{
  "n_kv_head": 4,
  "head_dim": 64,
  "d_mlp": 768,
  "init_std_o": 0.00501,
  "init_std_down": 0.00501,
  "beta1": 0.95,
  "batch_tokens": 65536,
  "seq_len": 256,
  "doc_mask": true,
  "steps": 8429
}
MLP neurons of a small language model. Each row is named by its layer, matrix (down: output weights) and neuron, and shows model dimensions 48-175. Each number is 500 + 25 x the weight over its row's rms, rounded and kept within 0 to 999. Numbers have three digits each.
A block is one neuron, or neurons of one layer that tend to fire together. After each block is what it responds to, as a language model described it from the Wikipedia text at the highest values.

L13.down21:434524534513466484530520525530499501489491569476527530536495523461463545481480540503476524495462509461497502489509489475502479526477485478502505468462494520507477536503460508545514518519542468489495519517512501515516510528486481493517488504512504496485475537487521542521460501508496509507473456508514454511456495496486502512490485515483551507487483486490517523460527515494465488512490
L13.down73:535464483509496517525565531489520529466517512503501463515490502485519495489486488555515528519473537489521542517498462470554503504497519504454497480468483496504481462489531570490502497514525486478507550492489495514516541512491507492467522504486484504502503497509508435503462447499477549469528542544491500508514509496483478443487502485485477487458456515454498498547516496504508533491496
L13.down134:493486494438502503484507506475497444518510475543480470505487458483518509456515538469491516520503511468498497509487522487563508430448511510509481502520503506550484511517438468458465504519519500517498494511507457488527516488470490505512497506541551487484502496492529498440485502503531493527502471549524514473522520497488489526494500524515525513493516471487470500502505493539509506470541
L13.down186:528517518551479534508519525503463525475519481438475506523528499506470492522541513533476504475483515462527546507513438489504454516488499502486510559530461488484529478502504509519505473444489529523483503507531512501487522544497501522494503494503486467476497494532535480483491512472514503506471505546513491511477514523472486509521511482503526531464479504564445499529501497501453508506486
L13.down378:521521498481501522450506528511523488493534506488499518497517505462468479512491461439525468500543519444521531471507510531515504427490504512506540519522522464464474486474451512488459507553493491500516503483529506518520501506553502509528529517529483526533512473523455499476528515504490506463508516493514475501486515503483471556506486529513493473485484445485517531481508490524492508509483
L13.down427:494514526474490488530471494510528501473507508497529499501503487487497489525469474510493506522561519526529519526510482464500487531448498523482538528527467525474555523511484523501540461514540507487517493462463532482578513501514546525449487480507497504452509462504516527515524518531498492488497510508530512502481486459518521465475469505513455522503498484479476496496477461531476482473470
L13.down439:459504526545477523507522518500486490525538508490480528503506491504506515466518481516532532463540464501514504473454451475500535504454480504502503520517486508434559496508523490499508517496514491537469472498484497482499491486503487487530543526518493486502465467487488485534527491520484465493487497506480512531514505528530443504454519560552508507514526483505537537503517526485484500513496
L13.down726:525469472500510513497525445520507506496530497507495511514519465470517471485526520552513515510446528527444511537492489526464548516511521539477498482525497497480483500526489456504514484499476489513506533486483490497456486494542522484490492518466463476487479501462502488525457481497518480536469481482537478483496496469500481524499507490543527454512513463486442542464512542529532489467529
Description: Year century prefix. The leading "19" or "20" token of a four-digit year in dates, season ranges and tables, e.g. 1978–79, February 1939, 2004.

L20.down41:520546541498489469493480514506471481525486522458480529472505503518516504521491474522493449481482496442497473470481446482537528505466534485483513532493488475561513548493503534440497525524502484470532491460505510547501537514479498517536506529543534519502522548524476523493505463489519515475513482485480489507499515492473505501500489533501512482534482539465520487478548546467511468473528
Description: Table headers, word stems. Pipe separators between column names in table header rows (Apps | Goals, Result | W–L), and early fragments inside longer words (undis-cl-osed, adv-antage, rel-ations).

L13.down123:535514474458521511488500546486506476475519421504469515511525521486495548527504469535510500525506501472505518503513467507542460478453499483531511536499492532505528502549503498542522518503518541513533490499483480560461497529480512467490500504482476542461496523525545478495504505533516514521492496501507517510485500511462529461490540487471500497479492492527492463471513465525494484510517
L13.down135:482524543454528518553502460545462522497533499454541487523489457518525452463561545523461490521484461513532509512491508515482515524529477485509472491505460493507487496501501485509513483504460516517506539530521515501504476505469494508510483529528484481519480455482490528495488463453512501474477562511493470503502448526508471493533499529510499511504514502455556499508528515501512487464505
L13.down229:477485474466490525493530512531480498473486529499431492533480465552524528517521482465548529500515532492494531520516449495528508482474490510463470558479501497522466494466515462495484516514511487524495505488497490494478485530482528507468480517476495505523521489502515459492487518465485504513507496520572523508480507511490486494495559434472497470457486512476538487492523453469530498552512
L13.down474:515468502526455479518519519475486480504532515481482494536452479466496542503440512507486510514507518535487542507516501488464487517562448465500457502534478510469462489515496489527497444538481498517503495546519446502510490509507510494467501492535484482519507483476473480460475473444475516498501493507520523484506467481496504514501497482494502521484532494503518519476533527496527492504561
L13.down527:501564495521474547542487504478519505467546476526533508474512471509486527525514501481493477520506500522495457481545494503469516481485566535453492457533470489534500464514493497535499497509481449466469469495501515507500488562486489513493505503493542464482518494487507506471499500512472491530584485465526499476497487515488515522493521527492516514504523489481507548495517472497497526470470
L13.down657:470526523479486530498508477503524489512524526509461518515544527507483498495497488503458505497538499470494489486500472486507504470430508464554547489558510476509498526484521492546477488463455428474502476492526516499514503482493503491509520534513438503472487487519517477494524531471493502514524471471497493532507507534564455461432531512513466523512475493522518504525504472515483473554502
L13.down689:489501476495480514436467535478471510443507464443464517488500516476475499521489480501536565552487506476478457504516513464503454465471502503523500516494522511513504501478464532544493506500486497494482452511493470523510450517500455496526534478521524484522492485533510485525534485482526511525531503518552525504505528526461468484527502466524482508500468502543475530505540526498497518533492
L13.down732:504520509508496556556494522488484527498493492518558524554509480522493493478486538522472525518447491551483535470528490538523529504484508560556473513500532518499494523478497455519479475484510480500537500530488496520472494440500504523504500495462476480527518498501515508549484497506491493467491515486533467547470474480523528537469478495499497507471503454520532497496472457495489503539477
Description: Mid-word fragment continuation. Inner word-piece fragments of a longer word still awaiting its ending, such as suffic(ient), att(ac)hed, host(il)ities, ind(iv)iduals, plus table pipes and colons after labels like Apps and Running time.

L20.down4:563533525544522536474509500505504525506493510513467501456500511499447480512486524501501476439511494484482510503492449511551523529484484512480494520514501479488535510526481495459484468480479443536487519475533564494523487507526538483509524516460512526535512491497529478474519476511451519466491484468493510492521495507540470481526471515486509447489525491496529519488490504461516490526481
Description: Number starts in tables. First piece of a number in structured text, such as the space opening a table row before a rank ("| 31") or a century prefix "19"/"20" in dates and year ranges.

L20.down714:544492477440515482488499479528457508517512498527467518532518465460516547504480525463515475485533542507520476491535501565514458461448492466489518454513462504489484535522494505500506557531511511512519523508459469511502517511505497488488512476485515485461568479514500488487516487468489495456511496512479500557531477530506518482529506474501493498534458519489523446496487506517473525499494
Description: Word-piece fl and ranges. Middle word pieces like fl in influence, airflow, inflammation, and Floyd, and en dashes inside year ranges such as 1975–1980 or 1988–89.

L20.down87:513503512507485479531499546524499485484481468498549532531507501501464449530536538490491545495566473503501499542486502552512471521497488501508480500542510512453488519498473500483516509517513466500525494486503543515480558482452494517454479525467481535453453468480513487487532480510481464462491485537474501546467548485499472524540485484524522545457519526521523454489499504484487519492514
Description: Article "an" and word pieces. Fires on the article "an" or "An", including as the start of another or antiquity, and on short word-initial or mid-word pieces like Ar(ena), comp-an-ies, journ-al.

L21.down16:488518498498535485532426532519522527505532535476512520542491522477503509485518534460518480536528499499480499484509454565471478514481500498515473509505488439530575518498529470502473547510552512521502484529522523521499487501499487470478493478465516507481486563462489474457490514487482465467504512512474504475543489507524454499506506550469471507515478483548469505526493475473500500482475
L21.down116:462496502472464534513461500507515494527491509526521465490508501520507486491528513525472461538515551535510511511486456497533516488455518491504524538479495509527504490518482492507515482490522549448507529509510510495468510493457468507535457530520501533483479530501506521474535528517486518553475460489502475532478476549506509507479488508501484524501495471486497462465497487508477476457527
L21.down138:535520456476453483496504489550484521527523483550494488503507516498528509499481532500495469493508427518505518504521534549470510539528473525472473492558500474458492530530503516478527497469481529517504474501532491466512466472487510525510478471490500490540493506543499482521493483489443503504538493504512511507457465444565499504495512492519483519505485454490489492501492512508510526531520
L21.down194:495499537517467498480535502526497491495464515516512501477490473510480495528477494513475507475509492447456485487495507539521520468553484541485526497499536497512531528540474446533450487548510499513467504496487490505480481516532507469507469489519508482476517555537493524477548520495472483508475523464497478510498495518524496521512499540447561538518479502470506507480483474515489542507479
L21.down249:508503511459477491480488509482454471478515469472467505513504533547483539543474482515483495542499508456477507521461510487517512509408487482523527531483489508531558509513519470468461505452502542508510511526474485507440523489472490477539525535512496470503482508506504487501499488489520454506465507480491501493506485566522492526498491484517476549467493471509530493508522494483525474488513
L21.down551:489523492483499508515492494509521491486526544490498485529538550486493519458496496539539467476431521435534533493508508485495483498485493504547519499513495531481518492511504438505487492440519540479535471449543491523501483519494494491498519492482500477459567478523480568508482474523497519528478487518505472510492493526489482494505512519509506491506549517481507510486475482512512531471533
L21.down556:493498497521544528471535508489511506505494494493517528518480471512472475521508487510536510495506513453495488501541521515498438491483476493474463503499495546483479496459533539505527533476467474507488482506529532500514491504496491448488469516502501527545491518533519494527455496492510518457537517513499452494486503513527510487526485449489470547467484480503498517480491499494484534442499
L21.down575:500480520478535504507519468493504475527532489498466523499480536508515502493489499523508485491517458491450479484489468573503489498543506453517460498514475464479495496522516511495518489550475509518516542483511483485510530510444484522485470576529488538480515488476505458507514520494499514467476468519485484490518516521481513510516511500529520476434490520545476572510471507553501435453478
Description: Year century prefix. The first two digits of a four-digit year (19, 20, 18), e.g. in 2004, 1927–2018, (2001) in citations and lists; rarely mid-word pieces.

L21.down172:438511497506517492468482513533510454497515485508544515491436467526517490517499490477505501496496523520458514560484539512539467503564505490504480487496485500505486506508488520489519495493513509514488472530511485531517520478495520461527498474530516533471496520482519503509463439494489506520505569487504529500484530484487528485500496544523509470477512538488492471487515519475514508534503
L21.down210:542524471539502464556468510476434483521491547533513513529508474522513509509545481536500500511510435484479518478512529497506525543507496501522507494491483484485480501476475524458503502475493452482542461519515503499525503539510517506475521541472511470491520495471501471499533446516481482491526497544486499520489487521541528483484537499494508482487507495478530496532500517477467508481522
L21.down374:513489498513509513508493501544512474509509520502471473527498544538499477513489513476491508543500533474499506486489538547473477524466514491482459551505486507480498478565469512527464491461538521524512477503484474527501534500493519471501509504514478439487515535467551513547502497502466496466471498506500519491488529496539486444495533511473492516467466496514502499539520462471538511477518
L21.down515:481471518509499531520486508456464477473480504499510532478502535520479509507518490508536494514530473509508539524523488499490495530445454535533472492449518503525447473509511487541443488567505525517519532491496486539486530520496524505479518472461521499494481527500509485532504465511483467448492563522544502511486505455455507542506499451495539496511505493489500491534508503504456479496479
L21.down572:478507519493529482454487515450569491499493482495476552491477519485508491478512538454494505470461510510458507503542516461477498513490495525523533487497499524501503537473498528526480501503521520501530536495494476505509464496495463545487489496535477502525518478507488515544499487438481508493493486527501452501472510474508474542570512565437536477495509498519514523495544515479482483501494
L21.down666:521506470517515490526486510475524493481517500538545495507469497501467492484484494454515507496519506535529547470503529474496494487516496522510476538487477456491514510523489535505544470545531493558473524477507476493512516505468492526478488541512525476444453511484501498478504483446459509485519535474505471505499536470464509502485459461492506517501491491481498490465477470456491484506490
L21.down695:482532519520467492499526513517484449526505513493500481498528493509516524530516503476550488438504502533503511510462494523477504530483465472514464477499460470481495500518475502533496517519497489532485499452497495477505538485490501490461484488484484508472521487493490498447510493502513519508487518519542487519485503501496498533497528461513521532438520476496490485484486540527465505495447
L21.down735:520527532474497501516508457468485552509516444491476546486517523517490455512517475468497515481484462492533442490484504454489532514496483543465463501499482540501467503444525507482499492515519557517508514501521463494465494520471481479544480474486508488494451468534505514487475476513534496538486514493505490541494482509540487541532501517515502525520501529574483534481480512516499520479521
Description: Word-initial fragments after space. Fires on a space-led opening fragment of a word, mostly "an" as article or word start, also l, m, pr, L, M: animal, another, married.

L20.down686:529492483481491479502525518509486511484546537506536480516467483524432506494519524486464518530522502516486498510494493483510489463505492526479508538527467490488494459533519523512426471510473515520505570515508499475458474523483520505520506464534500485507504528467453506497486522523512519545489503490522476465529502479491467507506500471503509503540533494497502510489549511503532510504512
Description: Table cell separators. Pipe separators and spaces between cells in wiki tables of numbers, such as sports standings and stats rows, plus mid-word pieces inside names.

L13.down54:483482503502470523495539528507457465492512476502490455564549515545498493505503513508516472461476479519500506506472502529492499487549492501493472475528472491515455506498504493532462514467537479469509512451493473475493478490451492498499492506533486470485509491522493488517496522536498485520474514519489454498516514518498481472513443468478519494572482510534509499475474511507484492506536
L13.down81:543480502496474491451519524531462506478546486503516548504498502472537529498475503443485475496503523452494501481461548519520508431433559527510513502523560506501527522486510470488519487515523521488497491481493520505543507505505507485473470463487498506496524476498490521529516503517513481456540487508530511522503518520520472518557460481514483469469511523515431492491455494510540496489513
L13.down257:482488459466494513501476527484462484505496552522481555543507498536505518469545510476526533485417483493492515517459502468532519467444512493495482482524486477514485499517506488479476512487478509505488499524524519534451509554478486471498519533490504489491503529533461509541506572498498492545496493465479486478492523523519512532469515473451485482519523486479501529495475481559490518522479
L13.down320:527480511509549499447474495479476451522557504530443506498487504468513574475556454499488497450511507500516479502511507508486496489418473518541511473488527487502515529510495484502481511511526515486496498511477492502478498473507520490508474502499505489477513498466506521517519505496524504512523506473435482497556494496487494547537492501485531481509491511526481485463470501520538475460480
L13.down490:507491459511526505449494482508533478513485508483520475471478506523516459506486487511497504488472495439456486535530525501508518551474475497471477527453510523491527507499497522484505483445534532496534479501485512495558494528472517495449532521486496480499529502467526539530493523496515493499494498519515496489521488512530493459524532481463513483482524489528483516500517505489528542458480
L13.down630:528489526484502501482506498510500525499524498507487511475472474459539542496495504469508545505488491479485496432509497494530480501500511478501473508527508471535513512484499505456488500504488523516489477477501507502500474536445491533478505443555533504490572534507533511512465526488474533494563437503516538496532559463506507525521454492562472474504496440512481463501466518463501493499479
L13.down701:503487497500465490506487480513497540478497510485515509492530445495509492532512469508503496455514521545474509510517480495494501458469484505499500477513525485495472510534478519508522476504498570488489486532527496504500574525479554506496543527458492531491523498500478556534495459494539489463507481510506537480516516507513476506478478483508425432522466519474524491493500533486448494546500
L13.down743:456494485527445477502504492499498526517514511486553484514497559500531467513513460463504519449464525460461521471485520525530476486464503533494516462516523505523514494483485471511520516511511497521506518516467500472510465575507468497515493509487478502505476511511485514555514495530517468460535489484527485499530538499484487489556501508468496479480477516470543494545449500451508490462481
Description: Range dashes, word interiors. Dashes or hyphens between two numbers in year or score ranges (1173-74, 2012–13, 20–11), and some mid-word fragments (analy-s-is, Tur-k-ish).

L21.down18:508467491515521491490533468489458473487513500504522483520488503478466511473471520516478498493544508498477500533503464487533478478517512520563522486475438475501477541509474502484535481532526495476526499598504504546531509509506505462514492499516506564499496467482506458468504495487495543520514520465456458511480524464494467515470502495580514498553488513505518519478490473511456483521537
L21.down31:516492505512531499532506473550472545448497530523496478507510474543460526479490504520521553514454490488474513495501523518513520503467491515501471491493495518544496459484449503468515494479513484513560490510516501501450478472458512507518507475520475528504500518505486462518486471449484469518486507522492482535522564506480486470465545555532558444498513510505455501475498493488500488502504
L21.down95:514474470479505477540468490482476529481488495536465483495485498553518523523572547491493503520491525480479484507531534523468480494477514507497529498500527531473489461504505504499526444457502523495501557521457513509551517523501555530479497475513489498514520483504489548496513527497458513521536516509508528479483477486480494470480469525498484510511482523504507502476511511482475443447496
L21.down141:451480524482477524499471511480483502533481493496486493496509496515524494484529522501465479526489460509472534478515516484513515554482512479494549456500508522514547480540461488500536548473513539492482462506516484479545496495452515514518496499468486517491494467492486479494534497491516468466475476490447511510468480580450510502512488492489506477517463522504502496488557488492489508472504
L21.down147:520512495465490485486529495500506500495527482508507531487499512469518468524478500497503514476456492472494494530556502500469502569459455515479522472541482471526510506492534494478492455532514481501517528503536528555469463520498527543526517477500492527513494497479466488508510495484523474500517511499489481527515551488486456502455500483515464503518496500482517486459492454547488532473486
L21.down372:481469524494502478522494492521453443486541482490527490504464476518482494466508560533486495546472501504489520491471534535519523484474501535497487456493477515510515497538517495497529491480494509537550500545511473507492484489495487501506513504465492477498489531473532476517494534517500463518505535521515514506495446494519471466499475522501527522465463438493506525529500518500525475539526
L21.down419:524546487489483523533506478504567541515483516498494521519471509504512509511516475497554516539517480476468523510528508467495474524497473506502535482499533483497482501483500473448482479514482462559496501480501496478470511485489515497520515502493481466480504456443468457565480485483536515470482526495502480508520506506456528533519487464467522512546516505520518492497531475471494504474474
L21.down734:520451507517510528515541528513513470403482507528494512510471487473508495510508515556551493488501492505467491532489512531480488495492473472499548483465469499477435520473485484508452523494513478520512497487518498514488509497526503508476515443488515484485523479538524453485489482509487542505479492534482490505519520473502513534529458487557551501519481512494471503504465487473469527518519
Description: Table cell separators. Pipe separators between table cells, mostly after a number, especially just before a row's final total or percentage column, as in "239,968 | 100.0".

L13.down129:480447531523515479526474481538506501518514491496495537504509480484464503504486516514467543495534529481474519479465492529468523504433485502473525496525457492505524475472497450525479551473459499482536512483509519513544493466507476509508499488478507513440471476490512504537512511527487518539530508483501533446503498491502488520533534456494487502474518490516543518514468489443473538465528
L13.down151:507517485528485505542511552470497511433517463500505482485522504433508491498508490510493488511506481491452490504495490462487454534608448483540507502505505516505517494508495511458534487496489478503495502519488457510528531495499535478505528529501473538461486545501523496544480511480532461509531482502527517506550480438487473473485481482541506527475497518456460488522486497493523495481480
L13.down153:492460520469489512501506527525530523477477472554507526503543542493487527517509472477510526489517503492500519489486514494529482465455474530514492501493528528536503500519484541496506522482505506513533508469508508482465535522475491522473490463453526422461517505479508529450533514541514485506514491479481490518498505471491545495533496491481505482500521471525475470505471477498534506512443
L13.down233:477500504509453488519506485477505505475468445463489531480460454535518490511501501519494499516504477501516504508448511496502497492592484536511471512502495439485515522482532489491522494499533476514465500492485520496499476512473498476532553554508513515469519516477470508489508501529541474510478499493489495478493499519495500476489492473511551513526439513492543485506536531508498525483511
L13.down611:477528533534464494496509512485537476499468445496470508499524515473515488502502460510514515503559508521474560509540497492503477470500529565464522532504491500485491501456485479508545506507485494475501484480525510503491512496483492459477488484526498501522515474493473535463499475522517477479506535519516450492473505476440497472484450513496521507510496514488492512510573524509473498523489
L13.down675:477517519496504500540482494494493502498503494529498525460516506517520454517508461556491498489498493505509508510467517535535497513511468532490489524521494509493512478505463513507524445481546512480522497563520465464482501484542512502505455521497504493503464511470487490506490475482502476517479510466492489529513523534487524481500465470494531498480481476508511513452549480547443466468489
L13.down708:522540517501466511505521447555498508571507499444501461490530519499529495526498478494515502481494498455488484548466501519516522497473496535485486523482517523511466500472512504463487498488481488497504463546491504469446506489463488493487527483500544516468503541539472489515515539495507485512522491482571520494513491516498517494504512509517485411498496470507485498493467516518515489467519
L13.down734:488500505497510482478475516539501545485512476492546509514473515517490509527429504480506506541494519513493550538517511505503494451560526469521496467509523455476477472473551449518484524513500533526547520518446537512499488525524493509497466475526508499487542492469473495462519501504474524514515494501494452497462521519509533483519514509484478485504493483507454489499479493513495495424497
Description: Continuation after short fragment. Fires on the token right after a one- or two-letter fragment: mid-word pieces (A-mer-icas, a-er-odynamics, in-h-abits), and table pipes/semicolons after single-digit or letter cells.

L21.down15:476584549504508518512525502500502523468499512486474478498489467517479494500557464510460550531458449520532506516498461498445474457456473525515490494521498522504513519490502529512487482508505509523503521520482481492470519461504505517484471529450501483479467471485468533532539461518496445508481497516520515531480489453542526513501542484476484488510551548486507504515524520556516468502500
L21.down213:505435534468496482484496503518485493504543467490490532483542479492467530500524505470497556535502522518537479488468458533510493497480476452488507536472470457483509527538531486433508479494477524525496476528486517514489481492506517523541456502477481484510514488503527495493466427473511533553514487510520516510518509407492520531510551508506530477513478487533499495478521528497481527460462
L21.down255:506493545501511507524489501491545520497492500538489510497445486499483485489494462523487491524500534473522502489480494530501487508564536491478520535539501489483500511497516514500570504503508501483475490500455540486469485473465488476506496475506567538468496496542490539563471452518502553528514533486477512456525482522458484514464523524496492511515471491506528536515512483474506454452480
L21.down332:446508463473487507505510470483469495487533491461477471457488514522507471503516504491493536522480489555528482482477486508510565493477514520507551477530482520519518511539460485485520519511521491540488497525489489508493487528488497483483485464500525495538495495498497525446519476480519511524545523475483478489479471485496506517536525484508512528520454509458468508486558497504553510500479
L21.down461:508502507506496495499538506508488475520502493503469503503552500490511500521456462527513476550495479514474562509546503470497497472492456504483481516510513493488494535490507470481482544526493505517491527502503513505520476507475487479521496489523490462437543502528482440497505527529471481557516535502466499473490504461459494540503485526506488468480521546532452524524475476501469486498487
L21.down564:511456531484456459544509493505473450448521491514503538515509539487506492525495468506511469481508475495508488516488529500511468520506461537515517472501486509507509513497571503495517521480491524501501520456507478555498524490501514506532513461524489511499500517545548483567517505500502471564508503515517505509472509507488510538515488507514520456503475512494452492495480501502490507419463
L21.down634:543491526462480492523487509494480492460522489512503486495482520509514514466543513539513498519479503496512530528523469505471516481482462513526463536506484494532487523472526513501530528536492493538492496508513426501523489499499522505536517527522544479491504502494516496531502508494477507477552497510510490494545513421455548479551532479481476537496469475480486542468496455473496484468457
L21.down714:490518514504507520486518516463468466491496490511487445472498466522488500516483506488517467494523497483482496498489497459471524497533523473483469534483506542496489481530530483492507524506467491485473524578480464499449482481499505527503527487482486488489482484498512493482526464495572502507507524511501497475495553487526485466515555466499481481503475503487516504499470501525512531443501
Description: Space before year. Spaces or opening parentheses just before a four-digit year, in dates, citations and tables, as in "July 16, 2016", "Walter, Marion (1981)", "(Hampson, 1912)".

L13.down8:514524530488463467494490512472499506458541530530521509466537501506454500523477517505503516473489496479492490558475483486493468495508527500487484457510505490513499503499525490494522487514466535502536481520528498488473502451453485502489514514503499509517501496482501470467494493521544448505520476498514500508473527512442469503552462506469500535469495522479518484498506479483533489510571
L13.down93:529501502494474460466462489514490462506536496486491526517460511494477467513525513488480517531484486562466512518481482494489513524503539467510476496464560490495513568459510513469474489518459515477505523512487496523463504498502462513483538497471480528476461542518477512529511517499518527538454510479495507523477519463487486499518524510475480486529482497533482528502491484493522455512511
L13.down160:478501488474473469476468519499506485502495516534464479492519487469468476518480542518487532513467523441479538524503495516482452504518496474496468488493507490507471510579515440524518495490531527492524521499497529474540476474485500468508523531505507509486459492464518462491491533485520519498476486516469512488455483483520519540524544526513513525494536513522500512534517491459472503461505
L13.down311:457470483488479537510539529453514500522519513523517512509558501523551526496483496432495472504472485528544521499473515470497458493458500506524517510517541489436511521502519552516494492483584484458471503520486496489512514543491517504496495515470471528523473526499528521550501519494471477475475515548518557492484504542513509451504491469487501523524499457487510462475530495481475486491480
L13.down414:447501543509427524530513529492497476517501491497497514505526459464454508503510443490510569485529527458490527456527516509491485502476516448471482491482533514501524482485514525470473474541505513487504542502535541470486446507543499515525486466513500533450519526510505512485480516516517495505489542522483500512502498469481451508531495516519460487518512468512491478491480508449513515499493
L13.down471:522523486480469477500521532502501488485484479527513509529503505465516521494499479510519488523491502491526516467482463511488481546447478507454491473507520569450512516431549515577464535496529486483518487463461460490488504474480455550542513516548462510511532509527493467497515511503503496505523489502523497502509502548482461489538506512500502473534507503507514498515517501493507459518491
L13.down649:547522539523513478453530517478499528468544495498512558516557475459495502549502471487485514532504471485490506493527513533510493521564485483480513503487511519473502505507504507488483479570520481515498477472465514518529470497481507494472501544482509504515549528483508488492524472498480425499496511473502510506464494485530477499488490506545481501500471494536522509513490507525521500492501
L13.down744:517505495471506469470496482508511493503506488509533509487484527462477468491513489493514445494499483489491474489516489469477448491486547550549481524486512460453495508540484476528500518514516496520523558495496533529495514513512484476480552538499500517497435498470548504493497490499491499508504549484561538533510509493462491500525494499528428510514502485512485467488495506524489477497536
Description: Launch fragment, article an. Mainly the un piece inside launch/launched/laundry after la, and the article an opening a noun phrase (filed an appeal, an atoll), sometimes of/as.